MLP neurons of a small language model. Each row is named by its layer, matrix (down: output weights) and neuron, and shows model dimensions 245-372. Each number is 128 + 24 x the weight over its row's rms, rounded and kept within 0 to 255.
After each neuron's rows is what it responds to, as a language model described it from the Wikipedia text at the highest values.

L3.down2161 [115 111  90 141 115 164 130 121 135 120 150 144  96 118 123 112 134  99 120 121 146 137 156 126 135  91  86 104  98  95 158 151 142 172 101 137 118 151 119 148 138 119 134 160 111 149 112 137 123 148 111 155 108 108 170 136 151 123 149  88 118 131  98  39 111 145 128 159 111 118 163 158 149 114 114 147 132 119 123 104 144 161 110  79 151 131 142 103 127 147 138 164 113 132 146 146 143  92 156 157 139 114 169 177 168  95 132 119 117 119  90 113 136 178 114  97 129 136 108  82 139 131 152 131 140  88  89 100]
Description: Institutional sector nouns. Words naming an institution or sector, often completing a name, such as U.S. Navy, Red Cross, Marine Corps, military, public, medical, plus adjective endings (Legal, Cultural).

L12.down1654 [111 151 129 120 171 153 134 134 156 107 129 138 123 126 153 142  77 133 131 135 126 160 108 160  46 113 116 135 173 124 110 120  97  99 119 124 138 109 108 147 132 111 129  96 122 167 125 140 158  97 180 146 134 149 141 158 109 113 150 119 101 151 123 130 150 106 119 126 146 125 143 141 110 162 130 149 177  96 142 111 129 156 183 128 161  60 118 136 127 136 133 108 138 145 133 117 134 125 111  65 176 138 151 158 133  96 132  97 118 116 121 151 113 156 114 140 133 128 150 127 143 111 114 104 127 150 152 152]
Description: Compound and phrase openers. First halves of compounds or set phrases whose ending is predictable, especially "mid" (mid-1980s, midshipman, mid-size), Good(bye), Special effects.

L12.down164 [117 163 117  99  70 134 126 137 162 146 148 131 111 135  82 125 155 130 123 125  96 152 128 139 149 137 113 143 155 126 151 162 123 111 127 162 120 152 163 126 164 151 139 131  94 110  80  98 127 111  97 132 155 135 165 108 164 162 116 160 130 137  98 152 114 141 135 128 134 154 155 126 119  91 100 149 116 159 105 104 126 109 156 130  96 136 146 125 132  92 144 126 103 127 110 138 131 160 101 136 102 101 112 125 142 127 139 110 124 143 131 150 100 172 155 141 128 149 145 122 113 156 148  93  97 108 120 114]
Description: Mid-word fragments in lists. Mostly word-piece fragments at the start or middle of a word, often in tables and lists, such as Sho-t put, Us-t-Kut, cap-able and Ku-ma-moto; also "Total" in area infoboxes.

L12.down880 [148 130 136  81 136 113 115 156 141 123 131  77 113 125 132 133 127 100 114 166 130  87 171 142  78 130 122 144 148 107 113 176 121 125 160 121 137 158 128 110 119 165 115 148 116 144 130 125 167  94 129 122 118  87 149 141 124 121 103 149 174 113 126 107 118 119  87 157 104 118  83 132 135 118 117 107 136 125  94 118 125 144 164 154 105 136 125 135  92 138 122 160  74 162 145 121 132 111 147 104 142 132 124 117 183 113  94 154 130 112 132 131 174 140 103 147 143 105 116  98 112  83 152 137  57 147 141 105]
Description: Section heading starts. The first = of Wikipedia section headings after a blank line, newlines in tables, and the first piece of split place names (Bel-grade, Ul-san, Van-couver).

L5.down2335 [116 140 157 130 147 139 103 166 133 153 170 134 163 129 158 133 145 111 146 137 139  88 135 130 162 128 152 117 173 101 129 128 124 153  99 179 139 135 120 133 107 161  94 119 120 112  87 113 147  94 118 166  89 147 129 128  64 119 128 128 137  93 133 126 114 142 116 115 142 133  93 110 142 106 130 158 173 111  86 129 128 132 111 169  67 164 132 164 146 133 111 155 156 118 173 123 121 145 143 200 131 111 130 110 134 152 118 135 113 125  89  84 124 129 130 124 119 111 149 122 130 147 110 152 123  89 135 152]
Description: Words inside institution names. Word-final pieces and connecting words inside multi-word proper names of institutions, offices, awards and events, e.g. Sanitar-y Authority, Transport-ation Commission, Director of.

L5.down1662 [113 158 112 102 135 108 140 148 134 179 138  88 118  90 134 103 110 136 112 182 147 129 107 120 142 125 141 136 130 133  87 152 142  74 102 124 129 139 157 151 101 133 137 146 128 124  86 124 103 120 157 107  99 114 128 149 129 102 153 129 122 120 114 132 125  85 166 191 132 102 184 182 182 100 192 126 143 128 133  88 145 184 129 144 120 136 128 108 141 127 139  89  96 130 126 113 125 142 101 175 123 133  93  88 165 157 100  81 138 177  76 108 128 126 150 119 116 165 189 141 105 172 109 121 136 130 108 163]
Description: Japanese name word-pieces. Mid-word pieces of Japanese personal and place names, e.g. Shige-hi-ro, Yasuh-iro, Takamats-u, and weaker cases in other foreign names like Har-ikrishna.

L3.down915 [149 119 122 139 125 112 115 126 132 116 122 156 112 101 139 165 151 132 131 157 159 137 104 116 132 125 120 113  93 127 141 103 142 133 133 137 148  80  59 143 138 119 104 121 133 120 139 122  98 139 196 145 179  85 140 106 129 116 128 103  98 120 129 133  77 152 144 132 133 127 161 141 129 132 101 126 135 137 146 116 148 113 136 137 128 131 132 131 111 136 102 143 103 132 143 168 113 130 131 154 129 134 120 120 124 114 115 147 128 115 113 151 124 148 139 119 113 115 119  94 149 126 118  87 104 117 124 120]
Description: Section and row starts. The first "=" of a wiki section heading after a blank line, as in ==History==, and line breaks beginning new table rows or list items.

L12.down1234 [131 106 113 126 124 121 141 121 127 146  84  59 102 138  91 151 140 106  77 121 158 119 131 135 124 153 138 122 112 135 123  84 185 126 157 165 148 143 147 139 120 130 112 106 138  95 125 115 111 162 142 160 117 122 128 137 122 146 132  82 153 136 140 132 133 101 153 131 124 101 111 112 115 141 110 138 111 144 106 159 156 121 117 133 124 130 144 111 143 107 158 122 105 175  82 116 127  74 138 108 134  83 119 130 146 190 125 157 112 146 116 146  99 140  96 110 106 147 104 157 180 115 152 118  83 101 133 109]
Description: Mid-word and compound joins. Tokens after which the word or compound continues: compound hyphens (first-class, five-member), opening pieces of foreign names (Mus-harraf, Ash-raful), and pipes or signs in sports tables.

L3.down1478 [141 156 136 100 152 137 156  97  86 106 141 119 138 166 150 103 138 104 130 119 137 114 129 154 175 154 124 104 107 180 113 139 106 137  96  99 107 140 120  93 115  79 132 126 116 153 138 120  98  77 182 123 100 152 159 121 170 135 133 165 144 118  94 107 111 148 136 165 136 177 121 153 157 115 145 110 109 151 136 118 139 137 118 113 148 171 124 130 132 136 128 207 132  91 145  95 131 146  94 140 125 167 110 151 183  92 178 129 145 106  65  81  82 113 157 105 108 151 198 129 108 125 144 154 112 109  93 115]
Description: Second piece of split words. Second word-piece right after a short capitalized start, completing names or headings such as He|ad, She|ik|h, Sho|t put; occasionally plain words such as of, wife.

L5.down2263 [149 163 174 111 133 124 154 140 112 169 136 112 109  98 120 129 182 122  93 161 109 162 113 154 130 112 123 146 105 108 162  43 153 109 152 119 148 117 159 116  94 139 102 134 140 116 129 103 123 117 148  88 137 149 132 137 114 163 139 156 113 158 102 109 114 117 127 136 149 130 116 169 146 147 147 147  95 130 116 122 154 170 160 134 154  80  94 141 101 133 124 152  87 123 123 111 124 112 151 127 134 156 100 100 106 163 139 108  80 150 158 128 107 140 114 125 168 108 118 114 142 171 131 122 164 122 142 119]
Description: Mid-name word pieces. Middle subword pieces inside split proper names of people and places, such as Is-ma-il, Is-ta-nbul, Josh-ua, plus initials' periods (S.A., Javaid I.).

L12.down903 [ 92  77 141 126 170 130 128 124  86 161 105 149 130 102 117 134 157 180 125 137  86 123 125 147 108 133 121 163 117 110 140 131 112 155  97 102 140 151  99 115 153 124 101 155 143 128 127 128 171  93 125 153 148  88 124 103 168 102 168 100 107 103 140  78  96 129 172 124 145 140 130 152 128 122 124 130 114 104 138  94 119 124 120 122 129 115 120 120 139 129 151 144 118 112 103 166 159 141 126 112 127  97 126 111 116 195 155 128 103 123  96 152 168 135 178 137 137 115 141 124 107 100 110  88 113 149 134 110]
Description: Mid-word name fragments. Early word pieces inside multi-token proper names, such as Har(old), Ru-t(land), Hu(yton), Bir(mingham); also pipe separators between numbers in wiki tables.

L5.down1904 [188  81 164 148 146 129 131  95 111 173 126 108 119 126 106 126 145 172 147  99  79 128 123 122 104 141 126 138 170  91 107 144 109 128 128 126  78 146  93 123 111 152  87 112 106 199 130 121 120 139 131  93  99 120 210 162  89 128 142 127 156 110 140 153 123 102 130 138 154 131 114 124 117 142 126 102 159 150 123 143 145 129 186 141 172 110 125 155 105 137 126 130 105 153 146 181  97 119 123 139 128  97 107  93 147 159 122 118 108 129 150 112 110 156 111 125 134 142 142  90 163 105 126 147 165 146 156 131]
Description: Mid-word name syllables. Word-internal pieces, often vowel-ending like -ina, -o, -alia, inside foreign first names (Ir-ina, Dark-o, Pol-ina), less often in words like st-ora-ge or Limi-ta-tions.

L12.down2023 [137 119 148 113 123 120 155 121 107 133 138 117 123 169 112 150 164  97 133 121  90  78 126 165 134 171 123 121 130 135  92 181 143 121 137 138 124 121  96 118 100 175 124 148 110 141 114  86 132 111 163 135 107  91 100 188 148 105 166 102 105 123 171 140 125 117 141 130 133  96  93 122 111 123 147 152 115  84 149 127 149 129 110 155 121 128 133 120  94 126 118 158 137 148 113 125 152 137 129 150 116 149 134  96 114  74 169 136 103 133 149 141 121 150  69 177 129  98 111 142 127 137 122 105 123  99 147 148]
Description: Part-of quantity heads. Nouns that head a following of-phrase of membership or quantity, such as part, half, all, hundreds, number, often after was or a.

L12.down1388 [173 126  99 103 150 136  87 113 169 125 124 185  86 142 128 123 108 159 159 125 148 124 104 116  76 125 150 145 117 139 127 147 151 125 115 129 140 179 139 117 118 141 121 116 130 109 136 132 110 110 101 111 125 153 106 134 128 132 112 129 114  64  79 168 177 148  96  96  99 158 115 127 164  98 117 150  91  89 126 147 129  96 109 113 134 155 113 140 148 124 135 127 131  98 116 143 172  94  77 143 144 146 121 143 106 124 162 155 103 128 144 127  89 149 142  99 100 136 152 133 138 126 110 113 115 111 134 106]
Description: Word-initial L fragments. Word-initial "L"/"l" pieces starting a split word, often after a parenthesis or paragraph break, as in London, Lift, Liverpool; weaker on other mid-word fragments like OC, Su-pp-ort.

L12.down359 [107 136 125 126 122 141 111 144 119 156  86 130 141 111 137 104  92 124 139 110 121 112 110 119 184  88  92  98 117 140 115 107 134 114  92 135 130  97 122 177 120 116 106 129 113 125 128 123 115 162 121 123 121 138 140 113 141 148 165 125 138 150 122 123 113 141 115 127 163 120  99  97 131 133 104 126 105  90 105 122 195 138 136  83 119 140 142 124 123 153 107 126 121 134 153  74 136  74 119 115 129 119 111 127 123 172 142 109 167 111 129 139  98 140 160 176 119 158 146 124 140 132  82 183 178 129 129 166]
Description: Mid-word name fragments. Subword pieces inside rare or foreign proper names of people and places, such as Mal-ie-k, Oua-ro, El Al-ame-in, Neosh-o.

L3.down1272 [120 124 166 122 117 141 100  98 140 154 147 136 102 136 117 158 100 123 174  86 131 158 109 168  81 127 156 150  99 117 160 152 113 166 152 112 173 123 150 138 117  98 145 157  78 143  88 110 156  72 130 125 166 119 126 138 148 114 135 130 134 131 141 129 113 126 119 148 122 139 150 122 123 118 133 127 103 109 115 148 163 117 144  90 130 130 139 143 106 116 131 128  93 114 171 169 143 120 143  98 154  86 133 163 132 124 109 129 171 140  90 136 183 150 150  97 132 145  97 139 128 108 116 109 124 102 130 134]
Description: Points in time. Tokens inside time references just before a year or date completes, such as "by mid", "the end", "latter half of", "February 1"; also numbers in tables.

L12.down2027 [143 143 141 126 160 124  62  95 140 136 120 123 160 130 135 179 142 133 117 148 133 160  98 161 138 138 163 139 121 104 129  89 128 151 156  98 131  99 144  94 151 165 176 127 109 110 144 114  92 109 127 134  83 158 150 118 107 132 130 110 149 132  93 119 111 131 137 142 146  84 126 111 108 158  91 111 112  97 116  95 149  85 125 117 113 103 111  92 130 154 139 172 157 123 115  76 158 133 158 157 110 114 138 100  93 102 118 125  77 144 126 135 122 123 123 116 122 179 113 133  95 106 152 130 150  76  80 117]
Description: Foreign proper-name pieces. Word pieces inside or starting non-English place, person and organization names, often in lists or tables, such as Tang-sha-n, Komaza-wa, Ky-oto.

L5.down2454 [161 108  89 137 132 100 142  58 124 139 151 141 113 140 145  76 167 113 103 144  96 143 105 171 135 124 154 114 127 102 184 154 152 118  66  65 126 139 113 114 108 102 105 138 107 108 152 138 127 113 136 151 123 143 137 130 152 104 103  92 140 156 142 119 102 128 120 120 109 101 139 169  89 138  85 123 169 148  96  93 119  72 130 103 166  95 103 133 103 145 161 149 126 138 116 124 126 170 125 147 126 155 117 127 107 123 126 147 121 178 138 116 138 109  85 155  98 143 122 145 151  97 149 127 118 113 108 104]
Description: Part, river, word fragments. Mainly part as a word or word start (partially, particularly, party), River in river names (Housatonic River), and mid-word pieces like ef in coefficient.

L12.down1631 [ 99  83 149 114 157 128 151 157 134 127 136 147 113 120 126 170 112  98 110 156 144 175 176 110 110 112 139 134 110 111 165 147  82 133 115 112 127 118 134 117 152 114 151 114 135 105 136 126 114  96  93 155 156 169 138  87 133 129 148 125 103  99 169 150 143 111 114 127  95 123 129 176 116  83 104 169 137 151 113 107 109 144 146  93 125 150 146 121 165 110 110  84 126  84 123 113 148 126 119  87  99 132 136 188 186 175  96 156 108 152 118 117 118 122 126 123 184 159 111 104 133 151 121  87 126 150 131 159]
Description: Compound-noun modifiers. Modifier words or word pieces opening a noun compound before its head, e.g. upper secondary school, law school, jazz fusion, medical corporation; also "=" at headings.

L3.down2461 [110 133  96  84  97 114 121 126 148 112 103 119 100 120 138 150 117 124 119 141 170 149 136 137 122 128  88 129 131 113 131 166 103 118 156 126 119 157 131 150 153  87 135 136 162 134 111 113  98 119 169 173 169 133 123 108 163 122 128 108 135 147 138 137 100 168  98 149 160 117 138 133 124 127 108 120 133 170 165 176 115 135 123 122 141 133 156 129 104 109 120 127 163 107 163 143 112 130 157 130  89  82  84 140 181 193 174 139 151 153 125  87 141  99 156 103 127 145 123 108 153 138 131 154 119 140 140 130]
Description: Range hyphens and dashes. Hyphens and en dashes joining two numbers or words, mostly in ranges of pages, years, scores and sizes, such as 589–612, 2007–08, 15-19.5, sixteenth-century.

L3.down677 [119 179 132  61 119 105 108 160 133 136 146 167 139 139 122 114 167  67 123 164 110 156 125 127 104 113 184  99 163 142  85 125 144 118 187 129 112 124  89 126 128 166 181 100 157 111 114 126 131 144  95 139 113 115 153 154 131 126  74 159 117 131 130 148 137  71 145 117 140 111 159  97 126 111 150 155 133 106 144  99 106 102  96 103 170 132  80 154 190 106  84 144 137 114 172  96 126 145 136 176 132 126 153 133  69 154  97 105 135  99 165 150 111 173 116 106 104 105 128 120 167 108 130 102 127  86 137 132]
Description: Sports career and paragraph starts. Row-opening pipes in footballer career-statistics tables, the/his/for in sports careers (made his debut, signed for), and mid-word pieces starting new lines (Blue, Due).

L12.down1031 [161 139 104 120 126 158  46 117 141 165 131 155  76 125 111 109 100 106 127 117 125 103 122 139 142 128 155  99 113 131 143 147 167 178 130 141 129 127 118 134  83 136 117 123 126 176 104 131 112 121  88 124  85  78 101 138 109 120 103 115  90 134 101  88 149 102 110 120 131 142 134  88 114 105 136 104 151 116 101 133  93 119 138 107 145 162 116 126  96 118 148 110 112  95 120 142  91 132 149 110 138 111 129 134 129 116 178 124 157 140  88 116 135 163 145 143 135 124  97 107 121 159 124 142 152 159 124 168]
Description: Phrase-head nouns and table headers. Nouns that open a multiword name or table column, such as World (War), Battle (of), Team, Year, Date; also words like records and events after "the".

L3.down1961 [136 154 179 165 128 123 136 138 140 177 142  87 120 131 122 136 119 125 146 129 163 141 114 182 123 126 156 110 141 126 153 135 142 104  64 145 158 126 118  98 117 113 158 118 137 138 129  77 181 109 184 130 109 131 134 128  93 161 147 129 134 108 109 132  84 131 140 126 122 111 130 118 126 129 120  79  85 136 105 129 151 108 117  97 121 133 153 112 109 109 162 133 133 140 159 105 140  94 159 166 150 109 151 146 119 156 159 110 158 115 130 166 122  86 135  98 150 110 184 152 115 135 116  79  82 108  92 122]
Description: Place and institution endings. Final tokens completing place or institution names, or words right after them: School of, High School, law school, New York City, Minneapolis, Middlebury College.

L5.down422 [152 166 109 122 114 141 103 131 126 105 156 129  85 146 124  80 114 145 112 122  99 133  94 162 118  97 119 146 120 153 123 143  99 109 127 135  96 157 162 148 110 104  94 116 142 132 136 123 155 139 151 139  94 137 158 122 162 110 126 168  80 161  97 170 123 111 174 117 132 132 164 123 145 136 158 156 154 168 119  80 169 104 167  97 114  72 122 125 119  88 120 145 133 162 134 120 113 114 122 177 149 137 132 162  94 133  93 137 151 142 122  71 131  96 138 125 131 127 180 106 142 159 133 134 157 102 108 129]
Description: Mid-word pieces of Muslim names. Interior word pieces inside non-English proper names, mostly Arabic, Azerbaijani and South Asian Muslim names, such as Ha-ji-yev, Musta-fa, Ham-ad.

L3.down61 [144 141 126 121 158 106  89 177 100 122 142 124  97 113 142 156  95 131 145 118 151 107 112 132 119 110 100 143 127 115 129 158 102  73 101 193 162 101 104 171 127 135 151 112 127 142 122 116 147 122 107 138 108 118  46  92 143 165 136 116 182  85 153 128 130 111 124 135 108 108 111 123 151 126 133 143  94 173 115 103 110 151 142 102 145 131 124 140 146  98 112 146 113 147 160 139 112 140  93 147 173 151 108 146 160 108 102 123 108 115 158 163 113 132 145 167  94 160 120 106 145 103 122 145 134 117 132  96]
Description: Mid-word subword fragments. Interior word-piece tokens inside long technical or Greek-derived words, such as mp in Paralympics, nam in aerodynamic, ron in asynchronous; more weakly, ordinals like second after the, and table pipes.

L12.down745 [148 135 106 176 145 129 120 153 112 164  84 161  99 138 130 128 127 107 160 113  93 132 116 126 126 116 136 126 152 156 118 120 109 151 135 134 120 154 139 123 114 154 143  84  96  85 155 175  90 123 124 139 130 105 127 151 125 141 110  62 109 166 148 102 117  92 142 142 141 142 196 155 134 106 145 137 121 180 134  87 125 112 112 127 113 111 110 116 101 110 127 152 146  92  97 148 117 140 111 113 144 165 120 165 177 123 140 102 124 113 164 118  81 146 145 163 133  60 130 118 106  71 156 122 124 127 106 141]
Description: Mid-word fragments, especially th. Word pieces in the middle of a split word, above all th as in rhy-th-m, is-th-mus and Pana-th-inaikos, plus others like h-oo-f and Dr-um-mond.

L5.down304 [133 147 135 137 105 119 138 116 128 115 143  85 129  68 132 114 183 121 145 117 130 141 142 129 150  82 150 116 122 146 145 166 125 117 117 120 108 127 151  78 131 116 117 132  97 153 162 133 119 102 124 104 117 116 159 129 122 138 124 119 177 139 105 138 128 108 114 155 117 143 151 161 125 120  82 137 136 123 150 147 188 111 119  92 112 132 129 135 168 135 139 141 164 137 132 115 147 126 109 137 113 148  92 104 157 141  92  99 151 170 137 105 138 185 154 103 124 109 128 149 147  77 154 125 133 116 159  70]
Description: Mid-word continuation fragments. Short word pieces continuing a word that the tokenizer split oddly, such as th in rhythm, rea in increase or cream, and ar in unclear.

L5.down137 [129 140 141 165 176 115  91 105 118 120  78 131 124 158 108 141 126 158 133 168  68 147 140 158  69  94 114 151 101  98 101 132 109 121 116 121 127 121 128 168 134 107 124 149 117 137 164 164 118 127 144 148 150 121 145 121 156  85 147 121 114 130 174 115 115 133 120 129 133 179 103 172 155 125 124 129 147 151 122  80 115 113  94 105 134 141 146 119  85 121 132 151 127 171 107 153 158 127 176 122 143 104 124 130 151  93 112 122 124 141 143 118 118 144 160 136 144 107 159 120 116 144 107 116 105 149 156  69]
Description: Acronym after full name. Opening parenthesis after a multiword organization name, and capital letters inside the acronym that follows, as in (NIH), (PLA), (FMOs).

L3.down240 [144 126  81 117 133 150 131 142 127 125 121 143 162 115 144 138 149 158 149 131 134 127 126 121 122 108 104 112 122 173 111 118 133 104 163 154 107 116 112 181 149 111 141  91 120 153 145 105 128 145 230 137 117 127 124 127 129 168 130 104 123 113 119 112 138 139 159 117 130 125 144 162 169 128 142 102 141 124 117 140 145 138 147 150 113 146 135 157 139 135 111 125 137 134 177 152 172  88 111 121 108 121 122 110 107 156 116 128 149 102 196 128 124 136 127 147 155  83 127  98 146 120 103 103 135 140 112 163]
Description: Section boundary markers. First = of a wiki section heading after a paragraph break, e.g. ==History==, ==Club career==; also line breaks ending table rows or paragraphs.

L5.down1450 [101 109 127 157  66 113 203 120  96  80 147 119  78 121 124 126 130 173 133 127  78 162 166 109 100 135  88 171  73 181  93 190 120 113 129 108 174  91 111 126 108 109 118 119 105 161 134 122 134 145 134 142 133 123 161 165 105 112 146 133 102 113  97 183 112 124 151 170  97  75 121 139 106 114 109 104 163 125 146 105 129  98 165 120 134  89 124  98 144  91 113 167 116 133 105 123 122 120 148 123 109 128 103 139 152 120 158 125 121 105 126 149 120 136 147 124 124 120 145  92 136 136 137 131  81 135 144 102]
Description: Degrees and honors received. Tokens inside phrases about earning degrees or receiving awards in biographies, such as honor(ary), a Doctor(ate), presented with, e(arn)ing.

L3.down2108 [108 136 139 134 113 110  65 104 131 134 140 163 127 152 141 110 144 132 158 135 109 141 146 121 182 101 134 191 131 143 156 116 135 133 140 145 157 147 116 137 172 107  95 177 172 134 120 134  88 130  96 159 138 141 195 110  83 115 136 147 107 133  90 146 138 118  94 115  86 133 190 154 130 134 110 155 137 150 147 130 122 152 154  78 111 114 148 102 127 153 109 119 112 156 105  90 132 123 139 112  82 106 145 168  60 153 138 133 123 133 113  91 129 116 155 113 130 122 110 116 119 142  97 132 122 157 126 146]
Description: Mid-word name fragments. Short subword pieces inside words split into several tokens, mostly foreign personal names and places, e.g. Bhatna-gar, Ha-ji-yev, Java-id, Waka-ba.

L5.down300 [127  91 157 156 132 112 100 107 147 156 134 100 133 162 117 133 140 121 130 179 107 122 154 155 113 139  71 125 103 143 158 111  98 151 107 163 139 146 123 172 153 174 131 127 139 134 156 153 136 149 159 149  99 152  97 108 132 130 147  96 135 159 117  98 141 117 155  92 143 114 140 154 165 118 137 128 114 101 179 150 135 123 183  91 159  93 139 167 105 157  66 109 116 130 145 122 131 135 108 111 106 125 135 135  90 114  81 155 126 119 128 129  96 112 148 134  94  50 187  92 131 125 110 137 163 145 131 128]
Description: Noun after "the" before "of". Word right after "the", "a" or "on" that opens a time or "X of" phrase, such as mid-(1970s), early, the fall of, the rank of, form of; also dash bullets starting list lines.

L3.down1395 [111 122 121 164 132 137  80 145 127  98 158  92  56 146 119 165  98 134 156 164 117 119  88 115 156  73 171  99 125 141 134 115 147 121 139 160 107 139 172 153 119  82 157 121  60 139 121 114 100  98 174 144 107 136 116 141 122  90 108 131 114 115  84 136 132 134 176 126 141 140 136 121 125 124 114 121 127 186 127  92 157 123 115 114  88 130 148 143 136 143 102 108 141 109 132  90 103  91  96 169 174  71 118 117 137 108 142 171 109 142 121 132  92 134 102 175 147 122 116  93 158 133 114 134  95 140 136 132]
Description: Place-name endings. The last token of a city, state or country name, often a split fragment (Belfa-st, Bucha-rest) or second word (New York, Los Angeles).